Part of a small language model's weights.
Size: 15 layers, 6 heads of 64, vocabulary 14218.
Architecture: biases, tied embeddings.
Training: a variant of Muon for these matrices, 398M tokens, 6503 steps.
MLP neurons of a small language model. Each row is named by its layer, matrix (up: input weights) and neuron, and shows model dimensions 176-271. Each number is 128 + 32 x the weight over its row's rms, rounded and kept within 0 to 255. Numbers have three digits each.
Before each neuron's rows, "fires in" lists the words (lower case) most often at its 100 highest values on Wikipedia text that the model never trained on.

fires in: "to", "by", "despite", "proved", "in"
L2.up1357:067088146159150078164133127159090141083124075185106180170127162129063102163119195118196131157098164148097132180132123103124125129151109077116123158182092057139128114123131111094135174183136114123092155096106100115122102149106110115104145135146137084132111125107142122140061190148147143095

fires in: "to", "major", "liberal"
L2.up942:115123201143152102080147126107143140133155167175117100147167093189126140094115144150178185124115146137163150148127179163169169107083062146137162160103085075135121121119068066116105153133152137119104125131141126117103101085116142174184123125155147207143089149145058134098125102123197123181

fires in: "of", "other", "000", "150", "many", "various"
L2.up528:103119111122116115133152113125122150098117084128129194118151135149154130113148110135177145121112124127149134149118159075138127083166082067101075160118161181151139099173122154110164115105141095216125070111099171096128116082103156089150176174114120052140124142141133175136168193066129086134

fires in: "of", "cranes", "in", "plasma", "auction"
L2.up101:122140139148090180174158157091190159140116100134160160173165122081141141100096109169132125157158146156099137153167141128102121125103114106106137160115119141085084132127130116146168109157123144184141147087116085115128089102186164092208117152166059144099139051080114092117075087132160127052

fires in: "with", "to", "against", "husband"
L2.up1908:162153130130139158142122144172071085105152084158138078174128193127128157134098145141167120150170099103141128077082169135104151095090139173110113172114129144137111093134082057080111186088113130152120147091164149101099129124126162118121115159119103180082119114107125151139136152106149066159

fires in: "children", "women", "family", "men", "people", "life"
L2.up2551:156191093117084138138123135141142142117085126087163130108163113108103162060157170110183123193094146097179102145109131119120062152166111108127146155167083149111130174054082176152171169106090105132135108128151198122107085197123191192115171127103149099042092166086169131165129154091117120118

fires in: "no", "without", "not", "never"
L2.up2759:155087133108196085124148112093141184143108108142143102132114084135118111089100133131109095115099128124113116122088122159114175130128109101073127165096124183137046104152149114099087143106147112128105177116167125163135137167098145149160136133160125162132159119087112129119144128126176069157

fires in: "more", "people", "ozone", "not", "still", "zenki"
L2.up1301:123165168144121095178151129080115217116109102085113075088100109137163103176118165102141122071157098150104118211100128115077118103113105123111167087095192182152162151184106137135123109044125144066127160086092048169175224122124101159166091106132159129078083161120107154125089196094134122129

fires in: "not", "more", "most", "still", "so"
L2.up2159:121144182094151154126198130113146108114124113178133097168191074155083131132143154140184164157100062121172152130123126122096098132097098117095106156079147102139162126082091143106127077162108121175101138115199120148154160161083117134120137210166146106106141100056149136118184163154119137117

fires in: "school", "mosque", "place", "street", "well", "mosques"
L2.up327:115121106179091119136101168110161099126144107091142151093149145128105133120115116202136098140125114150120135098103142145081136113164146148077116185159101117163113080144157168141137114136092149097159124155080093169137116185139134183103174144093121109127056148133148117139123056114230140122

fires in: "of", "1", "guelb", "vanin", "chişinău", "ahrar"
L2.up2663:101163161133150138095084122155200078113090093082140126144106183102155150105136128121158208102104124096140120180131141125145125130132135137086150170141134147075167125190110158115104106097089180140141115128104078149102072096096079131113144113083128075161105138094119135122134107099103148103

fires in: "use", "used", "of", "download", "using", "released"
L2.up1459:181139080135121113164087205141093134097140112120199174134150149152170084169101151168096127140161096173112091122088143081180138109139090148120150109125099120119113147147137062052082172139090151117128131115145082118088092159114153080090093104123054132082212122144072078106091115122096149125

fires in: "school", "student", "staff", "teachers", "students"
L2.up228:152139070142128152187164187158148127083127128099105181062136187111176105131105086108170145150137095141114119090135123123179132148086152116155144085171151199180107068128151106167161128123119157141092132157075105066169105117064184145126110100121102093170115074125078186179202103097153143057

fires in: "book", "school", "mosque", "church", "station", "album"
L2.up2059:044152173133143169115099058093164201132166142123138162132078118151149114132115176208122121132085081116108126057151137118117157115103146121146157113130113162145082115108139141119113088168202145127187072104095111151143069115177110102130117153036146124070097144145117130069100138117123109127

fires in: "no", "without", "ivoire", "i", "or"
L2.up1175:124030140118096101131074069168116109133065130113122127165099065125114140177135171105108113103102206092149200117130088149099108116150122142080089142129149181119172159158154092101130129078124190195135157084111093138119077223093172136077128120074113139088170123094077130178115125133143122106